MLP neurons of a small language model. Each row is named by its layer, matrix (up: input weights) and neuron, and shows model dimensions 80-175. Each number is 128 + 24 x the weight over its row's rms, rounded and kept within 0 to 255. Numbers have three digits each.
After each neuron's rows, "fires on" lists the tokens most often at its 100 highest values on Wikipedia text that the model never trained on.

L9.up107:087135147118113128149131109134104114102100136129094151135157119117121110147113145120146100165131139102126118115122124132163134121137145166127148121152145103085116089103134132138151125145104143149142153093151052106115148131141090147115139148164108136177138108108136117130116140110114124128
fires on: ",", "e", " January"

L10.up168:136117131145134137106132141131132092103150123143114137117151116115125120131098109133126139143110142081131123167137160092130115098123138179089121122149144058106123118109155097126092149192120140159149123131091098155122102079143107129129130144122154116121122112106122147093097148133130098159
fires on: " his", " a", " her", "s", " an"

L7.up592:120080150125111156130100096119123175136122121133150133142153099109147130118073130099116134117142136106142141110070109130141179145132171113124138135183135090131097080085127146151145148108161131142128114114130114176122164098118112164148167088108148166134119108099157121118096118144146082131
fires on: " a", " the", " an"

L13.up504:100102144126140115171126116118107114153143157148135099144116139134140164147119127121138141128127139139088118109145145111115110125136096102124044127139141080081116124169123112149123102118131133134160128121142135096156161177137131104140140140164122087125136128123120122148126153125160103150
fires on: ".", "\""

L3.up248:138159148127140148131124112120104154146141126122148097080162111076145128145073147147165089126122126166116128131093126130127151114125107138131131183129174133130132153175142110098112140174106144099147147159095127136145090149135165078109173144156134118111111076086103100135142123121164139091
fires on: " |", " enc", " Goals", "  "

L5.up133:162127123164131147120164102106129120185162107141108167122160113087108131128099120114107127163130090159103136125129125124112165060133115110114115109129128140131119158145146142119142099156061139116136121117147114138129143119126129119118153118095132125161141124136121117186127097081140123095
fires on: "\n", "|", " |", " Pts"

L7.up645:129110107139063102141147187121137139157162111154120152150144107090151142096151135107155151136129105158133147123157128147082141117144156154143195116111119104081094111158128137160128128133141133154136134120132167133134152110135117114093110160133116089192105107130139091118104121150100110127
fires on: "\n\n", "ort", "y"

L10.up113:152118090113119122113133114096127158117148126125137118136139149102118149181074113171149144124098112130114171112148116129117105109152121122079091156118139132070125107105124124161141126089106126126157123121122083128121161169162105133074175090168157112156132158137121135132139102111176149135
fires on: ".", " (", "s", ",", " |"

L10.up589:124118140111126122153121114149112128150156134129165140101166127142084120122108108138098098134128111115130126077110104161128101178127114115115206147120148072113108128084139129190156157132129095110114138151114090177094132088104125132164133147137148164153115128121097094104125088136157102150
fires on: " the", "°", " (", "ed"

L4.up215:146130138134162168176108096104111124119111154067153092155138134136140111105126119120125107093109186165123149095122129125119124110157113172148144109095146117126150092124135140111122104117117136109074125119082090111124147140084120128111155137165129136133135122167118139171145122076139138125
fires on: " up", "  ", " by", " began", " with", " begins"

L5.up582:156132118122097154114152123166116159121123118137122124163149158127139106142123113165139136138126132103097172121100148138138094129119109151109103133137130162143100162140119161155139123129107132058166133134126120128169127138123159126064174153071158122139127123125150109132143131103083120149
fires on: "ve", ".", "s", " more", "ves", "res"

L5.up322:183148123151104102193119159083108130116110127104153140157114121114099117180122102140135179099167147159127129115150094074092162125120149112147135102148124080096126134131129140163086132168137131090146176108108129102113141154125107110138090135118125157112118142132116100151142079098148119120
fires on: " and", "\n", " to", " or", " against"

L10.up363:166125183154144123115109150126105093144090138157081100111199120118126127168114131132135130148158133110129157159144137087146106107140137147113120177155120115148146099121114128138068096119089097145142145138139089133146136131151140106171138165114121113123135131101078139076107106154132110134
fires on: " a", " disp"

L5.up718:145104084094101140148132133129133161121148109135153124163138154135121149125136126112090154107088105156118082132155110107100125152136153113117131143122150087096154128092118146139178133136097148127142100117163109117111147147093150160095103148118157161131120099119144153140118131089125093158
fires on: " of", ",", " United", ";", "."

L8.up259:156160163105122115137103099129103161151114110134148095115128118171116107134154115104129068100150087135119122130139126157140159079116100167132108185129130110119139141161135139159113108130133106145112138133092156151089142111135133108130104114131123109127151089138125102141126133103096102162
fires on: "/", "–", " of"

L9.up523:140160155135120124129134128124134151112148125123165140143125106145132143147109107093121166125101084105159111160139157079085130159117112144096129158100132087114119161162172120107103143120127115143144140161143127096112153099176164075146139112111114126104078131111150130127126098131153148168
fires on: ".", ":", ";", ",", " =", " ("

L8.up369:108119131087076121109128155109084144135117155117129153148142105129106107130120146089118131126164108122099123131188125155067087143145150107102180139111133114134127122122099114145122091138081131141128099128101122125088118121171120169136117130147202145163155092155147116137100165134136116129
fires on: ",", " |", " the", " 2", "-"

L8.up438:090136161132128121142113141103097102100147113118101111165128108157103112082110134142154143133129137164105128102105133102188061127180105133124154141177146113149088102119198119159129119122114112152091107146132097116204105148134114129108134136131111116162159107161117148160156128144115155135
fires on: "s", " members", "ers", " groups", "rs"

L5.up290:146101121126127093140147104103086120135122128119100141158128155134100199109150118127103128129107131146112147160150082087141123110149140126186145167138123125112113126141143126156115143144099120110135103120092103127149131099134107138112164126142110122151113123095100118141111176137134105161
fires on: "=", "-", ".", "|"

L8.up126:106116125132101117172130125125116110126116118154087137137126121155129105131112110077089138109173128150150138150078149126099127080102107131128155125097116093119155173129138148143141095158104123125143158112163132104075108119091132098123097176088097099166110126132105122178076167096131111113
fires on: " |", "|", ";", " GF", " GA"

L4.up25:151190135094095130149166104066112150127147143113109131102143170136085134118106138152141167131129134093152136138161145137117101106127103114096139101170105121105153153124113100137134116121118177127098124164107153136184131125165139140122086102109127076113164137140133120110113101143089103152
fires on: " (", ",", "sen", "berg"

L2.up535:121187185151118161117141184126117112098135124079138120172131127116171118140120085156123091118138088187130131117102122145102102083112146117124170116109144138160151156116130125167148131131099178086107161124152107159140118093104111122138117148140139151109131083081164104090122156118123111127
fires on: " first", " First", "f", " Grand", " List"

L13.up356:135138109149142123110120118129154145108146110146167144151153169133102153159144202136151170110086110079113142104139128106104142149092103151137142114093142108103122133141186133137122113128125069121149131135116124141147121124129118079100147124096108121158136120063177128106149134151164132112
fires on: " |", ";", "19", ":", "–"

L4.up165:128111143172150118096142117124128175141084137157137130127109108122202167129112148121124092122129103087147135121139098067088140104117068115129131118105112132153151129080182092151137091136116134120136144090138149115119147106128125090133159144167106108112157108152107111090122139134110169157
fires on: ".", " Party", ",", " has"

L3.up54:152161124125148151113157129096148126127130120118145102145155164087095136123136113118079110158117133092116098147128146137086138109133099093168114110126085120078133132113124141137152149134108140167150154133109139110123130153160116127096124091112127136119144151149156147144106097110149100157
fires on: ",", " (", " |", " front"

L7.up430:135109109128146125098116150120088129123099106119137143129116137141181151125148113146106139140136099129102127122103109109124148087121117135130121167112146130105167127180173151128121117140175130098103161101140117106111160119151174125120139159100103126099116122101134155139131147124127153169
fires on: ":", "cc", "'", "gh", "ss"

L8.up443:126106109112141145111085130142119118130109140112083169138135128109139111106134113109123169132109137145136144131140112132123129149107160125171184095117103077128148119122138121132082109116082142149160126153072121089168150132122120106117102163126137134146119135134146157067089121160109136099
fires on: " |", "|", "her"

L5.up449:135109123140125099107103133117105133130108121143125181126188118140196145085089150162124175134107115135110143142162089131126128113139148149113162139148137129116138133140164104165105091138134112127139108141138173109104109100142109153086168105123097136115131102095111132115124146140119139146
fires on: "=", ":", ".", "'", "9", "1"

L10.up621:121143125121080090130132117177123144141124132145105117137136142111179119137146094115112141111107148135149121149156119152147119115122110156160109104122100132119140141130122099144115127149152100153135120086127149122118087162139107129092139114052093114173147128073152129094130141137100136133
fires on: " a", " area", "ly", " or", " place"

L10.up352:153168139125128156130159152112157150096093186132146110136159091111127125109049113152114122111113129117099121120133122141089159106072097120133101114119109091154163131109117174140131115112124161138151188125150128149119137140140127090142073118117132123134122103123137112159144107152145152128
fires on: "\n", ",", " |", "ti"

L5.up191:154146108119147101135141126074148155145122154152098149104157144156114094151156111113127125162142142137098122141132126118121105121140122138121138180127146146174147129096108099123135191135124113160133076128116148133159136132117089119184149156108143085100102087142125076108133124126145090115
fires on: "ing", " and", " of", "Note", " Notes"

L9.up95:120120098099111108132107093114107129117129093125106155197173104118140131137141120118120160113102102132151110135149117127137126121154113109133129137154127133136090166120101100144154123154121132079155113163141129114128159111177157085131188079111177125145122098136154122091169103107098122167
fires on: "s", "'", " \"", "\"", "."

L9.up360:104123110095114132163111155142156117141124082128118151147132114158129103082112108133126142180135119117118137163091112143118133166134116135147155168176158130120112128153153102178120104105157116083126143090107112162131128143122132154123119145125147099094151124134166125124133126108121161151
fires on: " 0", " on", " an", " for", " to", " a"

L7.up754:117173104160099166151127103105133148112085165120083118100118140164076155144125142127134158137081123130152141129141167128163138123133133140158102125200125126088107113114082152129065133180088154129128122125099118114131138104115129181086138139099142132137112174113110117125134076103149137135
fires on: "ing", "s", "ed", "anc", "én", " of"

L13.up259:159103119127118127089177145153106167144095121107134091148098129151173137112144084094137093139131135126131106102131105135135130115092164137157103116204110140110106120115121119166128100161142193133146120088128131099099116103123129092133143137099050117155143114141134152121116124109139170135
fires on: " a", " |"

L5.up734:109143139091176126126121130139136153126103113133157092092155162093131127120123130103144095107118153135151121144146145134162156121172157130144126115119098141139107146123123116098139110120134120149122154119132167133134122146086139107119134136165108057135126113153151132129103118115167130091
fires on: "s", " which", " to", " that", " of"

L13.up505:142183115140143105121131135120141122097116143139157157106142120139120119117209168114126153107088107142145134095135100105106125128134092119117119128093105134116142119174113124122120135094082098118136121104135161125096126125119150137177170104138115140048114131114125138075122093156154170154
fires on: "-", ":", ",", " |", "a"

L10.up221:170047147097130118139113100137081126144142105118122143122111112105107128137118109091145131150166121108093118120107120090108155162153120089166186124118116124119152077132133090152100138152090120120148101141118130131108128102114151145118117094118119144112146191173112139150101164135155163129
fires on: "=", "|", " |", "0"

L3.up79:125119096083157113126121089138155172101152128158138135127094137073103115123073130128152165145134152132110074120159130132112092144131154132105130116108125143116154117161148108132126132100119155125109127146111145140165153133103142119124151136161157108124138090072118087134106116121130115165
fires on: "."

L7.up458:163136131116125108121123122132116122126155112147174146147100122094097155134103101111120111157129093147127123128123108120105096111095188139132091136115112145095156155115168137197176129130126145120137119145135122105115135116119120136152172141138132143187111087074080152114141083164136106135
fires on: ","

L4.up437:134117169148136121140146109081108089135106139109153144130135115152114129168166144103131091112127109128112120127126124128157174116123112114120134170132175091084140148165133105139119118151134110119096147147110090104103120081096146136135143153123134122143145084136215161120122114142102117144
fires on: " of", " end"

L13.up137:114122120161120115119129077108150135110137134162106144166128124103110134129096174132108143122135130160109129146123101122115129118122117133144122102117107112111157155071140103139104098091083132144148175097135142068107149135104158127116120176200132180110123107138119136122126108159146179133
fires on: "|", "–", "\n", "-", "19"

L7.up628:099135094146133129157130115149114144124122147115116097114105126145088111130159123148140143152132131111127116107153137138177146124157118136111116116171116108103142079123099115153140147160151084111109115136118168152143155133150140101164148073108115075138116189163099088119069126108137173069
fires on: "=", "ng", " of", "sh", "ing", "ting"

L4.up192:096149165145144146128124118120108136138103146120127142146164130118106119125126128092154112113088148098095119150146139126137126108139138157141133140152149089130135182134078138157084126158103086146111130096098141126111193115115148157102118108145157105113169122099182155112129114125096163106
fires on: " of", " from", " up"

L7.up633:188138147163116116104103102117122116136127090141128131130141115109128129118157113122129152178127130110121129129111075091106152112139141091118120176082147105144129155110159111161152109194124135142143153162138111078135105118100155151105143139126130118148137086133124137103109147132120159154
fires on: ","

L13.up270:130124144154136133104124142132148130151133138110103087141137123106072156144177077142167109130107148117116093130139133160145111130140148125161124139132115109092162094110097137145108089137138074174122135115142115138133153140095160165105094154102158119092173075129134184173113157117142119073
fires on: ",", " of", " |"

L7.up719:124088105134137113109110132153129170128149146141110171127137140142113115123150114128090121128113153160118144162146176113099122101155156135125151157156154121155155135139109090129126148077155138130124130134140099097152127120138120131154157144111082109086099096133116121180129114142129143174
fires on: "ing", "y", "ed", " of", "e", "ry"

L7.up94:137170122109119111136114113074112125138158098170118119116132113155128143155175077116160133165167125147132115117080128159123085121113150129099125123165151168107114119139129123150120131117122133098134122166071108102165134113118120074143148124146121126129117150127110109126146119163090117156
fires on: " that", " which", " the", " all", " they"

L5.up520:142118137141095170104106080154150188139129156132133075153161118160101136108112110132115132106116118127096103125104117112125105136136141134102099113133126081113138136136143120127139107133099138124128133165108128182114171146122112107148121150129128125125108150085094119141128144113144103126
fires on: "-", " of", ".", "–"

L9.up514:142151111120148125159112127126140129172125135109150138168134117146108119147138108126088141127085108119114120122113141139096107111150079136142149140148144123109095129124104098097070178174150121109102137065125163130129105118159105083155124124151138085113143153147127082163136135118139141107
fires on: " and", "-", " \"", "/", " the", " to"

L9.up122:110157158113113130124140126168099129099085124116127166133148152150141111139104119116166171127127157119092133088111157146130133173153119133124185114091136083134121121118140101121079089138104127131137112165119121135088103160113152160112148145114163159118107100111103134116121168088135130130
fires on: " |", "-", "|", ";"

L2.up255:162136126141128134111135129100120122160127142168124176146163110121147177130103115104092149120151102167103116128134123085101172092152147159149119100137128112082117112187155160157137145139070098107132109115159086114119157112117129105151124117112070109172138115161143139124132096105124097110
fires on: "\n", "\n\n"

L10.up372:141157175154140134125128168114115130172150138113099130167106134177147181134182108092144112160128100111127091129113113146120113172130155125138158138109115093118152113117077128146097145128117092120162136094112112098150146103109176079153127134089135150129100113118118155144134120108116135126
fires on: " in", " of", " from", " at", "|"

L10.up738:148190141133092153140161149161124116116082154142148118162139129156111145115129151105122147153129177156185113137145182119124135105107120142119140148131122121144119109119090110124096119159142113117129131136157109110106124111185127157116114152086106100131095142123122169157147131176117146123
fires on: " a", " more", "ve", "ed", " of"

L13.up587:139098115109154110147127119106139143144103127129180104140131097134122115131163114136131155133113119151100138129141157158156142118125123142121158149112130068116121177124182077169126099153131152116091137119137137105117161133103167118112145085146070135126151119164132114172090168109123066116
fires on: " |", ",", "–", ".", " cost", "\n"

L8.up338:084124116116175120142124108123090160130129106116133134114142125141139184127140121106125130126102141112128099165101093141152125099105139099125127131196168119139121129102148136135124150105167135125083119110140106134129169115090101112104109139111128088151106130152164096109096133132178165143
fires on: " to", " of", " the", ".", ":", " |"

L5.up560:143211136116113100101149113130121137156136103111107148141128114129135112131137129114131133146109091171118111156144130111129131112151149139185178139108170100140133120162146097120109098087132134145138110095133134102120121118124135105136109147176149125192071123091137155166159155142112081132
fires on: "ly", "ed", "y", "ing", " of", " he"

L8.up29:130173102132136130126152115133123122153132108147143119143145095175132180143111097113127169107102133129142101133157106155150150139177131102144114093187134107110154113149157127134144103085135109127065174150167100106164110135096126140115107093127109062108181152132166102077129104146139087176
fires on: ".", ";", " Island", " the"

L4.up40:140147107119116103104171136090140175112128114121134128146134156109117164165119110104169198126077115143135112135137100106134134129107118122129105115142131147119198111135095118121155121133087105161149105121122151074092133126113139180156113135107106117099109115109108163170140114145098108113
fires on: ":", ",", " record", ";", " in"

L13.up732:134135111099092116106168131115113128128129162136150124156151141154145138098057185114154147124140120143149099078103143123126124107141088121129099148124114141134115151171156122147140126102106157153141143132128128104077127164154126129130150122119093098154137133088079137132136137116126088129
fires on: ".", ",", ";"

L5.up706:120131121122149101099086113127139113133142141146097123167125095135140133136148076124150148127175124096136139067103118108144111167114144107136082119155132102106082155152152133139141095158101157145156135131138170109107108151082099131109110103105159124118115141116141136134072109155149129110
fires on: " no", ":", " any", " from", "off", " favour"

L4.up723:143156094132148130114121095137165127097156114137172117103112144122161131095137114109096118089140119135123100148122073110101097162121143121118125130127143116122173134126132106121131142094119158113078172145165124107116174138115128137163137133170091144151127065107104151181119092107100087109
fires on: ",", " –", ".", ")", " ("

L7.up531:134163142137083118107136105114112118131116116101097143169180077131128170115159094135106157101142113150119148142098139139134150109139142107078112123191112145118087153122131128167122110128153062088116118171116096146171125116159179148110154129110134069126178100133122143128157140156108123187
fires on: "'", " that", "s"

L5.up673:175113132163093145109133157089117146145125115116148155134155136138150131108164147093137068118104073120089144099143091136106122108141156199105114127171119117109151101130120153120153114108141117160132108114152109142129120118117130126161145103135112161136139097112146135102108131080174129093
fires on: "-", "|", " |", " 6", " 8", " out"

L8.up426:116100097125117110122088146068126162124140104169100120100099140156127128131121107125082209103100129102108135119126135143108126107152112153121136120117146125114129116117158149137116129121095134116169109105147118105136154147093126122130106150145158148094096150158170103151112131080176111088
fires on: "."

L4.up508:098130114131122132138089140124128172126113101107127107142154104105137162143166095124132136085110121140148145089142162120136101112142136117110143132158121167117134085127120164132137107145107164116114133085099140124074122108104134192112104121137182112117128088114176142155114152148124080135
fires on: " to", " of", " by"

L5.up513:133125084142125113134126126085160170111115109097108165115123128190149141141104127125137113101141116162122157118103149155113128100090135132102114131117112134126141163139157123184101105149111106135141137124139178124127114118158157116113108129103137110149099170116081074159143126085166099174
fires on: ":", " of", " |", " States", " United", ";"

L3.up70:145106128127148138122139131111081121148128124126110133101131161081127160125073109153074082148132119120140138166158096111107153126121179100191171092128104102103146132172126142149098101110137131082107088117100150101153077163176109128139129080118152122151125139101118135134130109135171115138
fires on: ";", ",", " |", " and"

L9.up186:102107183125100125169121123123076141099160126112119152110118126122120096116092153124157136129114116103125130113147171117161120116128077126155105140130118131126137146083113129131117121122109132092109121148134063141125154126147127126146126138171115091123170125096126097118102137137135131130
fires on: ")", ",", "]", "e"

L10.up601:182184148121094101115142073117090134148116106165129145107150113101099135120131123102172166163129148111109152120169106139140158120141132130134127156146172174146115126130132121123118099146074151132144082122144102108145076128128131135120099162137150102124095115134113128148097147117140125117
fires on: " a", ",", " of", " p"

L7.up428:173159110146136096123084104111096128102141146162164136157111139147141161134145144148124123119111122110124132101130115083100119141164141098133088115142104141120116122111125111112150152113156121153146139176097104102149143134132145137169166101123140118153133164169109117108177086104105100134
fires on: " and", " in", "\n ", " was", ","

L5.up625:129152166162162096151123162109179134107114161160148107115150170122153110112108158104094064135125131149119118148139112133102155135172204138151122087158076087142145130078195105152105141136131136111131133116141173105113140132131150097170126150149115188150108092135154130149114105104133141085
fires on: " that", " this", " to", " can", " with"

L8.up315:138130119164067112126163101147163101157104150139095092152113130112128130123121105106183119144140113115118146137090141124161095144122146096152141107140103103134144142113166134129142131097127159108138139120123114111108127077157132087124149165128114101154148109116161149117113128146150097148
fires on: "s", "e", "es", " U"

L13.up636:136126119142138125148105185123133149147134136128151157153137150119100124102152122139161122127116123144133113129115117144118129107125152161138099142155076111133154131147117111150102098167138149164157136144159103132103130129123148155105123144140110143122132106111144147122134140151158117123
fires on: ",", " |", " and", " in", "-", ":"

L8.up169:110108154146148140151133134117093150143130146107121129142174115112173120123141099134168151132113118139078107128168154100072126098081129094102132136130116107134082086145128144162117124115119168101095109166114154125118116140130109173129114116157126172168132133132112109146130109103140154132
fires on: " (", "\n ", "zi", "1", ")", "2"

L10.up82:119078175097112103160141104141126135126123149079141102076127144137156123133148145157143114145136094118130136089157094101082137144127117119098137152082095068138080108128142170125126144133145167123129156101112130178144162117103126169114183126106130147117145099153112168104128130112108126132
fires on: "-", " (", " of", " or", "8"

L10.up433:134112151102115121122159151129104084103088091150143141094126077171140129097121136073102120116127122106130157171113128120120123172194115100108107126165144141130099112104131118155099152137172146097117150137090108151130132113140132156091097087111108113132128091126099125142108114122148147095
fires on: " a", " an", " and", " earned"

L9.up229:129160119152145088129174141134088133118128144138140145164099141130107141115116137115124146143131111158138122149138104114102102097177139137105118129120140114097135153095165158143115130146110116130139121130114117073130115096120162123159118125142124131102124173141159089151168090104180138128
fires on: "\n", " and", ",", "-", "cap", " or"

L9.up489:185121106162105116154144134126142089119142144110135110156087143110143127123138132103113151091113126157137116124118142103090103139137150111154139114114100113100152141139182120131145088102117145116144131147096119061090158137163120115133131093146126127154093121145154122165164142129102124125
fires on: " |", " (", ";", "be", "=", "/"

L9.up129:104081134126178136097127118137106164140112157090131124132152132125104115181109170159124163105112146123122107139131118148105150108120100110163171145087116143149125140158148114147097138144110181145164165098071141167119087116078103126084098097115109132132082108129150099114139138112141102159
fires on: " and", " or", " but", ",", " the", " well"

L13.up365:150130162147126100107147110180154108086102142158130121116136115152162137120131122099117152140132166147113085142141127118133129129088073117130121134153146116139136105169149128146125135078101141092107192118117118155180102109129140111109131173141078127139103136113092124110159100129160126136
fires on: " to", " would", "s", " was", "ops", " will"

L4.up127:133096159171131141110083137119111148149114126157132145086199136141121122126096119145163116128098135152071108178117144079142130160146111142175137129137123158119101146149156156127148091130122121084127167109130169099118128117148131123157141106142135118111094125130119108104134134109157171118
fires on: " |", ";"

L13.up180:129163154133142118140148105139173134110158147116149133129127143126114135124134138122116145169108093135093153138106131079120116108136123146127122134135136098099093171134151149157090119099119084118104122124105145162139095077125101095131156137115050117132117114086151111107126124136122131120
fires on: " (", " a", "{", ","

L4.up22:143139113125125090097103127141094095124147113148134104182093127107120147102122097091170110132145127122128132094145110132161133105077176134175145112126129100148107130121154112173160156099138157096149155153153109125089130159138148130160130104131087117166138155087145088142098138117136145122
fires on: " a", " A", "che"

L13.up37:147114084107128113117127165109103159134170158114087132125142127097141125143123159128153111072122139117118135169149110148124127154121143125106133129094122121168122107124159139112124137159124130131074084109183142117129132130129133175119133127150129102150128124107095109136082119115139147150
fires on: " |", "|", "ho", "–", " Set", "aged"

L13.up573:184078139099147138156127132144102130112125147151150097115137123136126125138100123128109144126150130138138040105080106131115123157093138126145121123125109114105126120138123112172106129141151092136155148085135098140082123155120153155134108092129156158121147132135166162126146135152108132103
fires on: "|", "-", ":", ".", "{", " |"

L9.up452:120125125132127164109091148117129181082155128140114157112170159209104117139138112151116145128116119134148120137092112124099102111129107131145167131102143104126152126117167124114138128142106120102158146112087150109138133145098142110104102169117145113122114112078127107122083135150140080150
fires on: " the", "."

L10.up538:118099065137116105119124119152121126139145145115137168118117130180134145152120151107188157101103123144163109116143121124079135158131159078154167116122112082122150131095149098124162164093134137175145167128139077096145099149167107111125131118144129100136153183133139115157154129086124102150
fires on: " |", " and", " League", ",", ")", " ("

L8.up557:148115165118098127140156163158141159165083149129087141102138114113123133100131087119138160150090115106161100128101155080163152122103132100111156119138120114116135154113136100116154095166162122147124161134138115145112118087169128124154139181123149134112128120093166091118116075137170143135
fires on: ")", "s", " '", "'", "n", "e"

L2.up287:141134117118174103138107135130123127104109122133124164125146163101128119144142101114111119165126121153148167142096105105147145093168118106140157129162134149113084136154147143073076147137142122133112140156139141160106095123097144124141172119104150098146148126161144122105108113085110147117
fires on: " Ho", " title", " School", "ée", " College", " House"

L4.up628:131128135120121124131155143139097192115125141100105106155133132124130136116081097127148112103123135106168162150155079105111105140130124113097128133121126121124116148151107143059146145154105121132151133147193151121161097147118147156112153106129085102159156107123163157189112166150126169125
fires on: " |", "|", " is", " US", " Em"

L9.up13:148099176104101161076183105119136122070105123124135112093137103146154121129119149143136161093124132170195098127143108158100089152138144113124152121158125131139111116124146168118128130099159158154113123098140073153156182133124139132133166149149126149128145107133132110094147120137141071098
fires on: "-", "po", "ti"

L10.up479:144152125125149106116157099112118120085133109096141097120134101093122141109142135104102125154158139119125133122152143131117134126115117109114145169136142071087129149079133104162181178185092122157103166124088140139129136129128133116145164122130122121137067097155108155124157152104108139130
fires on: ","

L2.up325:112150170155129129149095125146145157098153152147129116138143112121131149139151101125124125115135121115139137113123129084116152146153159115114166058121181116116125131069127145150151133094107077136147146131123135137126128141136144146167125145115132179078090101093131126141092081132133097147
fires on: " U", " acc", " Yu", " Ca", " ca", " at"

L9.up166:127162139177133133126123082067150136169120146134111122138142111089105144152151100175153102121084121134117136160118139140133172151100138118140113134089128135126119132125116116137082125123108101100135146092144146130165108127100169190122097118100114095102131101096181122139129138100128089118
fires on: ",", " and"

L7.up272:102099151129106111173124142105088124117151112156149157166155138100095163133111124192106169105122120114150111140142108103113126159093135162128156159088078093093115150101118103146149152141113128161116124111115113070100118096146133110148156134119113166138126127128122080112121097092135137098
fires on: "\n", "'", "ti", " and", "-", " ("

L9.up537:161101182077109108070141130130133108107121138140111141140127137113124149121166097118076138148082135160121099117195088161128113088133130131150153188158114123144141131161172153127096100116121126117155112160075105094146127107160106151151141165132103136117128168167152068107139117100160162114
fires on: "-", ".", " un", " a", " or"